{"n_layer": 8, "d_model": 384, "n_head": 3, "n_kv_head": 3, "head_dim": 128, "d_mlp": 768, "vocab_size": 19812, "activation": "geglu", "norm": "rmsnorm", "norm_place": "pre", "norm_eps": 1e-05, "positions": "rope", "rope_base": 19500.0, "rope_fraction": 1.0, "qk_norm": false, "attn_scale": 0.0884, "bias": "none", "tie_embeddings": true, "parallel_block": false, "init": "trunc", "init_std_qkv": 0.019, "init_std_o": 0.019, "init_std_up": 0.019, "init_std_down": 0.0, "optimizer": "cautious_adamw", "lr": 0.000723, "beta1": 0.95, "beta2": 0.95, "weight_decay": 0.27, "lr_head": 0.0048, "warmup_steps": 290, "schedule": "wsd", "decay_fraction": 0.874, "decay_shape": "linear", "final_lr_fraction": 0.02, "batch_tokens": 65536, "seq_len": 1024, "doc_mask": true, "z_loss": 0.0001, "train_tokens": 744900000, "steps": 11367, "dataset": "wikipedia_en"}
MLP neurons of a small language model. Each row is named by its layer, matrix (gate and up: input weights; down: output weights) and neuron, and shows model dimensions 16-111. Each number is 128 + 24 x the weight over its row's rms, rounded and kept within 0 to 255. A neuron's up and down rows have the sign that makes its largest values positive.
A block is one neuron, or neurons of one layer that tend to fire together. After each block is what it responds to, as a language model described it from the Wikipedia text at the highest values.

L4.gate242 [112 146 128  97 149 141 152  91 200 123 112 118 142 116 173 150 165 188 141 137 133  86 159 122 128 135 157  98 144 115 119 127 156 137 123  95 106 176 144  88 109 121 109 181 136 121 121 133 118 113 149 125 117 155 136 124 164  82 127 159 119 129 123 144 114 141 118 104 107 116 125 144 116 139 112 110  84 144 116 123 106 130 123 137  73 106 132 116 168  69 130 144 138 134 111 123]
L4.up242 [ 98 132 181 160 125 119  97 134 112 106 113 179 137 107 134 127 145 103  89 118 136 128 151 149 109 144 113 135 147 138 133 159  59 156 153  83 112  98 124 110 119 107 104 111 124 118 130 145 130 187 128 127 139 136 146 123 145 128 108 191 165 158 107  85 114 119 117  97 172 124 115 114 112 134  59 156 147 141 116 129 106  85 186 138 111 163 137 140 169  88  99 149  79 107 124 108]
L4.down242 [128 127 116 105 131 156 139 159 140 122 135 119 129 141 102 121 103 113 172 116 105 124 140 116  88 110 134 111 120 142 122 136 121 122 100  89 124 164 120 157 105 116 135 148 108 172 137 130 140 145 183 118 122 191 144 124 136 140  95 103 116 137 114 172 121 119 132 142 134  93 189 138 144 126 166  87  81 102  92 128 101 130 103 109 130  97 155 115  91 103 185  91 154 132  96 162]
L4.gate278 [167 109 115 131 116 123 118 116 147 146 136  91 144 128  83 144 129 130  91  82  94 134 123 132 147 130 156 151 141 124 138 114 169 147 196 140 130 134 131  97 136 168 112 148 108 142 140 147 182 146 134 115 118 149  68 106 139  98 134 161 127 141 124 161  98  77  83 121 139 138  92 117 115 108 183 130 114 132 152  97 126 124 161 162 136 116 183 139 154 143 143 155  94 124 116  68]
L4.up278 [114 152 108 152  85 128 106 132 181 122 122 103 129 138 135 146 119 148 161  82 148 119 123 163 148 117 135 119  98 145  96 135 105  71 159 146 109 119 157 159 124  71 132 125 148 102 133 145 129 130 136  97 145 148 129 139 100 140 160 146 119  90 107 125 132 151  85 140  99 127  90 178 157 148  91 142 115 133 129  92 125 139 155 124 141 118 156 117 126 118 124 121  92  98 153 117]
L4.down278 [133 123 147 114 158 164 143 111 142 115 117 159 133  85 150 121 149 131 129 175 173 126 123 106 156 136 149 134 148 107 116 125 138  67 109 115 113 103 123 121 102 136 137 135 114 131 109 112 135 154 117 126 116 100  86 137 130 104 149 121 111 117 121 115 150 117 171 123 110 121 189 103 132 119 116 105 198 144 103 184 137 118 113 137 102 129 116 103 124 106 125  89 138  95 100 136]
L4.gate613 [122 151 122 162 139  95 127 107 141 138 133 108 105 129 131 140 126 133 135 152 166 145  98 105  95  98 137  90 160 134 110 146 113 127  96 119 101  90 137 124  69 126 102 100 144 123  97 113 137  98 151 118 141  73 158  83 112 102 137 134 125 104 135 146 127  93 155 133 157 168 129 133 116 167 115 116 120  91 104 128  61 102 120 145 147 150 140 105 117  88 133 130 137 125  90  70]
L4.up613 [144 132 165 133 117  96 105 122 149 136 193 106 118 114 177 102 122 114 113 107 183 112 152 135 123 117  88 126 101 182 115 109  87 125 111  74 129 140 127 120 105  95 155 161 137 139 143 115 139 122  95 109 149 107 128 121 117 126 142 104 184 147  82 140 166 128 126 130 169 111 120 141 164 134 144 119 124 184 119 168 118 166 116 141 117 140 136 120 164 130 118 149 136 103 101  92]
L4.down613 [163 148 112 146 128 178 158 140 121 152 110 154 149 145  98 158 145 135 149 163  91 109  99  80 117 170 156 141 116  91 173 117 137 142 155 140 106 168  99 112 114 134 104 113 129 173 161 133 129 182 180 100 129 167 123 157 148 140 108 146  98 119 164  98  99 155 150 126 150 163 119 110  84 101 101 150  97  82 117 113 162 137 121 111 133 113 126 100 122 140 131  97 139 149 137 167]
L4.gate676 [158 145 151 146 111 153 115 100 118 108 140 151 143 151  94 177 143 143 155 124 151 148 179 122  73 102  96 123 104  94 118 147  95 157 173 108  67 131 161 115 170 128 120 137 145 113 139 156 133 144 130 110 157 146 114  96 120 136 100 113 188 147  92 115 130 118 166 123 167 119 105 114 121 163 115 171 116 151  64 144 128 139 125 135 114 123 112  95  97 143 120 130  98 136 118 130]
L4.up676 [142 153 111 113 138 102 112  90 148  76 107 155 139 155 103 139  90 114 134  93 135 123 161 125 134  97 124  92 115 134 128 121 106 152 164 129 108 155 144 155 120 103  95 130 136 118 158 107 122 149 122 139 103 115 126 121 155 123 164 140 140 158 112 143  69  77 138  94 161 167 147 168 105 139 122 136 110 155 153 121 116 157 143 164 111 140 157  76 152  95 153 157 169 148 120 118]
L4.down676 [149  91 124 144 120 128 138 139 135 146 131 109 165 134 157 128 138 122 193 153 143 127 156 154 141 117  93 206 127 129 116 123  83 128 160  65 105 142  90  96 153 127  90 140 155 157  93 155 114 141 113  91 158 139 140 132 150 130  61 119 114 110 109 135 137 133 127 170 129 108 116 126 159 128 145 141 101 124  84  98 112 126 108 107 135 100 143 145  99 135 134 115  94 119 133 118]
Year final digits

L2.gate418 [127 150 138 132  84 117 128 113 145 108 119 129 130  90 123 123 116 162 108 161 184 134 147 153 153 123 127 132 123 137 109 143 131 134 149 117 135 127 159 139 146 100 116 150 108 127  90 171  79 151 134 119 139 129 165  70 143 105 119 113 114 161 159 166 135 127  71 110 113 134 128 172 154 153 141 115 124 126 153 118 165 141 109 100 110 159 142 136 139 135  88 144 147 114  91 166]
L2.up418 [104 110 147 130  84 101 123 120 139  98 144 142 142  73 118 118 101 146 120 118 168 131 134 151 133 124 122  83 110 145 123 120 103 165 153 129 156 133  96 162 144 132  85 130 113 131 120 158  81 153 112 127 137 175 151  64 125 119 116  96 116 137 126 167 126 151  87 121 117 155 109 187 119 126 108 130 133 140 141 150 129 121 154  94 130 151 158 127 148 127  99 130 144 118  85 112]
L2.down418 [137 121 156 134 127 111 100 120 111  82 146 122 150 134 140 147 131 152 119  93 175 138 136 103  90 149 156 110 129 112 120 121  86 133 143 154 135 167 123 148 113 115  70 111 132 156 127  95 146 123  73 153 145 112 120 120  86 121  89  89 141 146  81 167 104 128 116 145 123 170  92  73 105 106 107 163 126 169 108 131 100 147 179 144  76 158 171 138 171 122 121 127  98 134 106 126]
Month names in dates

L3.gate79 [109 158 150 103 132 119 111  90  91 130 101 142  97  84 173 122 111 144 107 102 130  96  87 113 144  71 107 139 151 166 137 115 101 129 137 171 130 101 176 173 154 136 147 149 111 145 130 123 145  80  91  83  97 145  98  69 124  88 139  95 155 102 106 143 143 115 149 133 148 194 101  84 116 137 100  63 147 100 118 128 127 116 133 118 135 106  83 161 156 144 112 174 117  73 105 136]
L3.up79 [111 134 146 151 138  75  84 136  93 136 134 115 124 101 145  74 126 115 154 148 166 136 106 140 124 132 125  85 100 129 152 107 133 174 136  80 127 107 129 140 118 159 154 123 121 123 165 147 168 131 102 110 112 172 153  48 124 107 113 104  98 123 102 107 146 119 111 112 135 148  62 128 119 136 170 143 121  96 111 103 128 123  90 132 165 139 133 157 136 132 172 101 141 147 126  91]
L3.down79 [159 106 132 110  90 163 127 112 172  85 152 173 137 152 110 157 142 154 128 125  89 112 175 116 125 105 149 165 142 168 110 157 114 117  94 156 110 130 102 150 127 102 115 127 141 144 104 133  89 128 177 133 159  93 133 157 113 138 139 150 126 143 137 101 101 132 102 148 103 114 194 123 134 127  99 131 103 150 141 146 137  97 124 121 101 114 128 107 111 138  85 163 135 117 162 139]
L3.gate539 [157 163 135 130 147 115 137 158  97 140  81  73 130 147  84 107 146  97 106 126 138 170  86 113 149 157  98 152 120 133 116 111 105 138 139 129  94 127 169 117 152 158 146 142 122 185 129 106 140 164 141 162 102 117 130 106 122 146 102 120 129 148  86 167 143 123 141 146 146 147 168  73 126 129 102 142 154 160 129 132 145 117 104 119 154 117 114 146 155 105 106 109  84 181 160 131]
L3.up539 [155 131 105 136 125 133 129 108 100 189  93 151 126 144 100 125 100 125 135 156 114 146  84 132 134 139 136 117 128 115 120 167 151 145 146  90 132 126 128 143 154 140 146 126 138 137 142 110 145 107 140 128 106 121 106 154 108 135 130 123 104  96 132 134 168 128 143 172 109 174 118  81 104 115 177 123 134 120 113 149 133 123 138 110 111 128 105  90 132 102  92  96  89 116 191  99]
L3.down539 [105 117 130 120 116 153 127 150 126 136 147 161 115 116 138 131 157 163 127  96 144 124 146 128 119 133 133  91 155 150 138 154 129 135 145 122 114 113 119 121  97 129 103 138 115  91 118  87 137  98 117 118 106 154 128 124 155 153 150 130 123 112 112 145 142 171 154 128 130  74 140 148 156 129 172 147  69 112 146 125 144 165 123 103 158 143 134  87 109 121 127 144 140 117 129 145]
L3.gate617 [118 151 145 145 146 163 178  99 107 156 128 109 126 138 187  84 148 146 148 112 144 102 121 165 122  89 162 106 145 135 109 107 142  77 191 133 132 132 126 102 126 126 152 121 120 133 179 100 155 112 153  91 158  95  85 134 137 114 114 164 132 124 117 120 136  82 115 158 130 157 142 115 178  99  92 176 137 123 123 112 138 148 111 126 127 130 159 114 126 111 119 111 105 114  96 109]
L3.up617 [160 116 111 138  91 123 126 120 112 129  68 106 147 107 146 162 163 177 134 118 146 103 134 150 109 130 122 143 107 123 164  75 139 140 110 121  98 113 119 146 181 132 127 110 172  90 125 120 185 138 102  89 131  89 156 125 112 101  91 141  80 119 107 128  91 103 155 141 136 128 126  87 129 157 184 140  85 133 109 134 117 145  80 138 156 122 106 166 109 147 129 134 158 115 122 134]
L3.down617 [ 86 134 116 110 136 128 111 173 120 114 146 121 114  94 107 139 112 102 121 148 166 128 126 101 163 128 132 118 163 119 102 139 114 147 137 140 140  81 144 180 115 113 124 134 111 171 151 150 110 119 102 161 129 158  84 137 112 141 134 146 125 112 118 137 109 131 126 140 154 156 138 138 175  91  82 114 144  98  78 120 112 162 180 113 151 147 113 148 166 127 135 167 118 115 105  95]
L3.gate689 [131 138 159 113 141 129 115 107 160  85 125 130 140  75 128 136 149 152 107 115 141  47 114 183 152 162 127 127 167  92 118 142 114  93 132 123  73 154 174 149 131 121 107 153 141 161 135  79 158 139 133 122 118 118 123 132 130  87 132 129 141 156 102 166 141 113 142 132 124  83 130 133 103 124  90 145 140 132 126  87 127 102 141 146 116 135 134 146 149  91 102 131  88 120 132 115]
L3.up689 [151 152 180  96 142 139 110  92 145 111 130 152 141  88 117 112  77 109 108 108 160 129 121 169 156 169 174 102 137 111 153 141 121 116 129 154 104 145 197 121 174 110 120 156 124 130 132 139 152 139  98 124 117 123 112 136 109 136 189 117 128 152 140 155 104 156 157 135 144 113  93 170  69 112  89 152  90 126 130 112 146 114 144 141 130 150 173 109 171 142 156 158 102 131  97  98]
L3.down689 [117 111 112 176  96 136 138 161 131  85 108 133 111 119 151 173 135  98 139 144 120 131 124  83 150 112 114 126  71 139 110 140 162 168 145 122 101 128 128 128 151 158 136 144 153  70 141 117 149 118 140 109 129 155 143 121 159 132  98 113 132 119 132 145 153 110 124 115 156 120 153 108 121 118 131 121 131 107 126 148  80 137 116 161 120 102 131 133  88 105 162 113 120 132 129 150]
Word completions and dates

L3.gate125 [141 127 142 124 156 175 137 151 153  84 125 143 109 112 141  79 114 170 160 139 124  93 141 138 176 119 126  78 110 105 108 166  91 163  72 113 124 104 159 137 105  90 111 170 149 137 108 105 121 136 134 113 135 141 153  95 117 123 169 128 169 134 125 129 114  83 127 127 120 138 113 129 122 144 112 150 122  64  98 152 143 142 113 166 169  85 140 113 124 133 126 148 148 120 157 101]
L3.up125 [143 141 126 118 153 156 129 144 118 106 149 151 125  83 121 148 118 134 105 150 144 120 103 107 137 104 163  94  84 129 117 153 111 105 111 162 119 102 132 118 129  94 130 128 124 127 127 114 135 112 104 134 107 148 143 111 108  86 157 140 133 102 136 129  97 142 107 128 116 102 117 144  82 149 153 144 117  96 134 161 119 132  90 173 148  91 122 124  86 116 180 139 140  98 106 132]
L3.down125 [155  97  92 117 109 112 150 126 132 161 139 120  80 122 132 106 113 106 146 113 139 120 140 107 179 132  75 117 149 108 151 133 180 137 112 105 105 102 133 128  56 120 161 137 125  97 149 108 143 129 126 164 156 121 130 111 146 162 125 143 120  74 102 135 135 120 170  94 109 135 140 121 155 118  81 114 166 129  93 109 104 118 129 132 123 125 112 125  94 116 146 122 166 117  87 143]
L3.gate358 [129 156 102 138 171 122 164 154 122 108 155 119  87 120 147 119 110 174 131 139 108 140 107 163 161 140 155 105 113 114 140 139 137  99 115 144 149 110 145 122 115 122 156 145 144 138 160 122 124 113 147 154 106 146  90 160  91 129 123 137 153 134  83 120 107 106 145  93  80 171 115 136 152 176 111 154  95 162 131 154 155 140  99 124 140 156 151 152 131 110 131 131 177  96 138 124]
L3.up358 [134 117 132 110 136 152 122 145 147  93 125 169 159 135 112  96 129 111 120 103  93 129 115 112 149 119 133 119 155 100  94 147 106 116 141 168 125 134 144 110 141  94 181 142 149  91 117 118 118 137 125 126 140 156 109 152 112 112 141 154 161 122 121 130 135 141 116 113 129 121 107 141  85 161 163 149 126 122 102 113 129 113 151 103 128 120 116 149 137 141 147 148 136 133 120 168]
L3.down358 [151 151 107 152 142  96 139 163 149 141 120 111  91 141 125 122 104 166 129 145 129 162 131 123 133 150 125 124 130 104 162  98 144 132 115 123 123  88 124 150  71 111 106 113 114 113 134  81 135 110 114 103 137 175 130 115 124 173  94 111 104 126 136 108 127 100 141 104  98 122 113 120 171 107 114 109 144 137 152 135 114 168 142 135 127 160 126 169 108 139 140 129 141 148 125 124]
L3.gate377 [146 107 123 131 125 147 134  99 172 124 134 123 130 129 140  86  72 101 107 128 127 146  74 156 159 124 135 108 105  92 128 133 136 149 175  91  97 107  90 115 138 115 120 148  94 159 149 123 106 105 159 133 133 149 149 128 174 115 125 144 152 110 163 151 113 134 136 118 122 116 114 103 101 153 131 132  90 127 129 137 163  92 142 130 105 113 140  84  95  91  82 167 135 136 159 115]
L3.up377 [164 117 110 109 190 140 118 147 139 133 168 125 103 168 140 129  93  61 163 120 120 171 124 141 140 100 140 111 118  84 129 146 121 141 153 115 121 108 146  95 147 174 116  96 135 165 155 124  93 114 134 150 125 162 128 140 139 100 117 106 124  99 135 143 165 144 143 130 103 144 109  98 131 147 110 127 110 102  91 155 160 116 107 123 140 117  88 113  83 103 111 129 156  91 117 122]
L3.down377 [ 92 149 127 128 152 125 107 156 127 107 145 158 119 142 137 126 159 115  99 115 118 103 118 130 133 143 132 115 122 163 127 145 119 122 152 110 183 135 137 132 138 161 170 150 162  94 121 146 133 130 135 104 127  90 102 100  82 117 107  93 121 103 103  71  95 120 166 122  97 131  93 157 120 121 126 115 135 103 114 105  92 150 105 144 169 126 152 187 140 175 143 128 132 134 124 107]
L3.gate399 [142 144 134 117 126 116 146 117 172 159 150  91 138 130 149 112 114 134 152 139 152 121 160 108 102 131 143 125 187 132 169 128 109 131 142 128 123 106 160 111 142 130 117 131 125 120 141  98 114 113 145 184 156 122 110 129 118 103 107  76 158 133 112 188 123 112 117 109 179 103 131 142 130 138  91 130 130 112 140 119 192 139 119 123 118 101 101 130 103 126 151 132 122 137  73 156]
L3.up399 [127 143 100 147 143 152 155 129 107 156 119 140  89 122 142 117  96 103 147 128 164 147 139  95 106 160 103 108 149 112 149 136  93 145 194 106 126 104 147 116 172 120 118 113 112 179 135 100 103 128  87 128 159 126 122 150 113 144 129 124 156  82 150 112 115 133 111 145 118 128 129 152 113 160  64 139  91 116 121 117 190 144 122 110 144  95  68 146 136 133 130  93 157 149 142 114]
L3.down399 [181 134 132 185  98 161 108 126 135 109 149 162 120 119 101 110 133 156 119  99 149 143  85 130 137 104 139 137  90 195  95 135 111 132 136 102 146 168 160  89 122 108  86 101 120 155  78 124 155 125  63  68 134 125 157  77 126 139 159 143 135 102 115  58 122 101 163 145 138 111 167 158 130  91  96 146 100 157 113 125 113 148 121 127 131 128 166 151 119 163 100 114 143 122 128 117]
Nationality and World modifiers

L2.gate115 [ 93 104 119 129 144 135 136 127 126  96 140 128 169 125 136 134 127 140 141 107  81 125 153 119 149 117 150 131 155  90 131 131 133 151  92 149 136 157 127 132 141 136  95 156 136 152 161 131 143 133 132 160 156 134  98 117 140 154 148 101 135 115 165 168  96 177  97 143  96  91 112 143 132 142 111 108 158 119 146 149 169 135 123 115 132  86 164 113 155 109 103 145 128 148 105 170]
L2.up115 [149 141 136 144 162 146 118 113 178 118 124 147 130 147  86 139 148 125 101 154 116 142 111 153 141 151 160 118 112 124 133 125 162  77 103 125  97 195 147 169 129  95  92 101  86 178 125 170 109  96 126 123 162 149 125 128 126 131  99 136  84 130  97 136 108 107 133 116 109 122 160  86 133 155 137 125 162 137 162 122 117 143 130 173 162 111 141 125 127 105 123 117 115 153 122 124]
L2.down115 [ 95 130 141 129  88 109 158 119 119 122 123 102 126 110 126 113  78 129 147 149  89 141 125  93 131  92 106 113 115 124 114 116 143 114 122 151 118  78  92 104 125 120 159 129 134 131 152 128 109 163 105 159  94 141 107 101 139 150 170 126 148 121 139 115 144 112 139 128 145 161 138 154 111 145 156 124 120 126 122 114 185 133 126  98 111 119 158 145 114 112 114 183 171 143 154 158]
World / currency token